MLP neurons of a small language model. Each row is named by its layer, matrix (gate and up: input weights) and neuron, and shows model dimensions 0-159. Each number is 500 + 50 x the weight over its row's rms, rounded and kept within 0 to 999. Numbers have three digits each. A neuron's up and down rows have the sign that makes its largest values positive.
After each neuron's rows, "fires in" lists the words (lower case) most often at its 100 highest values on Wikipedia text that the model never trained on.

L10.gate312:537476474456467503563582418579467513523426503457415486602460488578538425467486437571557562577494501488499512540427569558501553457445506504583466490582451446498464465500517466502519459373495431539578454571558419493607444443489446505474489523454585485548520486500475470452508504525484473459499488516511609558500475521418400457498575479483554514516457550497500541480496560539471550524529602471489489605511581539631492388517479513449494514507511415484368506546460540473480542475571566
L10.up312:520471515584608561598486485516468483466485532544519542495527506490499506489523536496639425412421469372480457420561482403475473386474490490521416480531414439538587421510567542602445487545499546507543558558499499497568454477448506471512538558446472448519580488559570482490527438510561449438448407522465499483496374395507529478539551438476460476540456594518549464411459569500489421550485483472482564524496454495551480424455461522482462530541493502484485586547485478545417479491493446
fires in: "including", "even", "included", "became", "includes", "than"

L4.gate295:513526524575491363541539440469461477523424472540462466511488565479502494519629480497525546515539431546503437472466517485447509483560459452528509494409514519469482505523455458443590386465353554411507541548430524585507589541423525548498441455562543477562536488434480462473539454532556546529497549537380475414523522496548556487466486461497429439563532544505474541555515496513620566579516613583539413492534546500537455585509459467492543583540564532540491506513499514445498554442442509
L4.up295:574451504479467552585485419479463497542506534455470467463459529533467571636506478392499570546528522480570476374527419485446552488584503383554515449487406437540459557405502524554450431436474471432519512479534446454569485457529557504527512503520473525507409446478500543469459484538487582525560457584478526484517512516427565489592504587520539468483538462612448559441509476487545458533416506479536574543468558453523537456508478482567487459452489362504559575583493478459462466552490568
fires in: "no", "these", "height", "uses", "course"

L9.gate19:559465480427477451464494496500525440499484464491408414488462467499527431440529472525356512541652500510517511487447502521475434449498532494507516623498564408553508468464498519527570455507516497440508469538501493547494472471595591500468420511569499520454501552455424515448536557409534568445552538502503455496420549499549528543534493413485549490537589499558567555603394504525485464561589555509359457554511536482524456563530543503448522491549621472541482481457451448426508580467481551
L9.up19:505461640469457485480551520490512418478483460429514481529461422486411550532587533527457508412481493540503490473540450448495559470474530471531546387580457454433555538523450518493478425512489523459474551529481507570505412550446563600446510495506646526484587544601439519519504522477457527561568507482459456433421536414598461574514517464482486442475507515457524498457376487535581522584477426539523529483490474408428509451554506473475475548604448569578459484578532470508448465493523448
fires in: "its", "his", "her", "itself", "it"

L6.gate350:532494562505520560493556483457564467480449562533488461451534527521418496461476459457487541516510529575481473395476575521538546473480475457473446493529465442590476507457444596479535489585445493509537396536527583442470468475554428507581554491538545411487534512558475500458499487526456517594557372409460649449551551526483457461458421501411489492495501583458593388582400475548478521470586522562500529498601512547548481524540473439525563506523506512426423435528488566490435533543532515
L6.up350:559437515556539525525534445523511450490376482500459471459535525490492580529498414429542499476437536441452455479547518414533493531430480485499490480519457417513511459467470508515550491535480338463473488395453449527435528540487579563600541501507539482504527508486511460520524505569563488384415464445392586560543505485496495578492524502492533420502492505480429529536505550572577496547413577501486421423545495503401546475480445512508498534606518357457457566481472388494423526452546492
fires in: "including", "include", "included", "held", "was", "said"

L4.gate32:487445437511549479501376462485499564501590476435502440542485486549450354478448517547471525564589522495534555512456484523529509529390560547473497561489521406491513449525542473567563454503545514432551477538512444419533454491509528454578420543566455499585501486497447552538484478520551487518394489623454437548560584486393514386453565508512565550491449525451473434448461517456412510544547489529513471509466558466560443483471399452523512545518448528539567474601470422524519465447510439
L4.up32:482497487429536529579424482473523516518434442462538400517527503562507584470538475545513482465502510613490406617494559457486526590561533494537470451477516461430476505550546471533535456480433476504454593596481536545506533530577549618470530523491541595525499512585551437542594398497559623465459523457470460424512536473528440585471394533461517541427490575518485522516435455524445418526557498492546410470557423530461500521504460519537455449520475447457547476408470489423489552505497580
fires in: "same", "single", "singles", "singer", "singlecut", "senior"

L8.gate70:504431469514492492552417521521512412480556508518385550448579535645424469478444518541462537438575566545473563405452552470456453471433500558586535476512420421507535428497586481553540511517499508459472582503448466527583470413517441503558509546497439621421550485381558471513565517482453487515510493375552510523548556526417463534524424463400533492429511482471461518496482465455526503507531519535469537476480462565539369449419503538424417476510511532497510482512516543497476488489533445
L8.up70:554460496473463462608506568489443470435606524521494467473443463554524542512464547517483472521550462508576538465470515555472489539435515465562470412485529436365523482495513519429388485490500516386478562490459485462533462542564476454462481536466510535509423491580572461407559579576423495481503525447559463473448509492505574544545493491444445496471467520465466520560463503554434483482476450567623536470500461423387459599583544443512481525523646491548576538543497451504580431415476469
fires in: "ottawa", "his", "her", "its", "their", "minnesota"

L4.gate160:555461556490489520446465506473588433527573533433535530438466423521436403510439472499525545509404505498513500339430470463461494474493486502512515411395545485437483550545566560431493453431436520515474462492456363496442518430453442473571442506427484482540507559473508558519373505478462599520533445503538505532561512468488433476538550463511420488487472485569551533505451496469508519453558565482414506472534498500486468577516449518390470536485545385480490432480446494508446448540613406
L4.up160:492569504507492540546508503486520607441481466526495481485471454492417434513470499575509419482540486519477452522460553560503480522473465367538480534477468460490540418475520472501545421464536440552445461429549489595451453575607546534405494478452448468539456495544564477641575481453460526441466533538510413445510563575502484451493476520467483544468470531481376454466463439511474497460521432439424497512516550450427563572447387529531470480548393526579398477490507536388452535573496556
fires in: "prize", "released", "los", "positions", "position", "composer"

L6.gate57:506541475527460568426491555477498480435498523538532496457491482531524574478542536514519516548555452482576411490486511585384546467482537460487463518567524547529526492556594575567465448455455498488594437543525526562429511430506447450553395496491480511512415457503468419530591499500519520533487344487525577512572572533523527563608580451401473471503588532414524451517490569569493594494463474460463483526470593481446408534466514533501448635526464447550494523504555446541459563532477478
L6.up57:452486476519501523475487477439465455535451476526550516532396515419594512492581564524420561481488518505565510565482522508418437408444418603529559509554498508474541517590530504526370611448510479390488518505482417506551448516488485483507459526360411544505525512450482518546534451493491482449544511567437421519488489537436538543589504549467558552490629532617473507448423504538515508570447475383515509553499466531499498515458541391457403537541474459523516528506507491438438527500475454
fires in: "party", "army", "temple", "enemy", "control", "navy"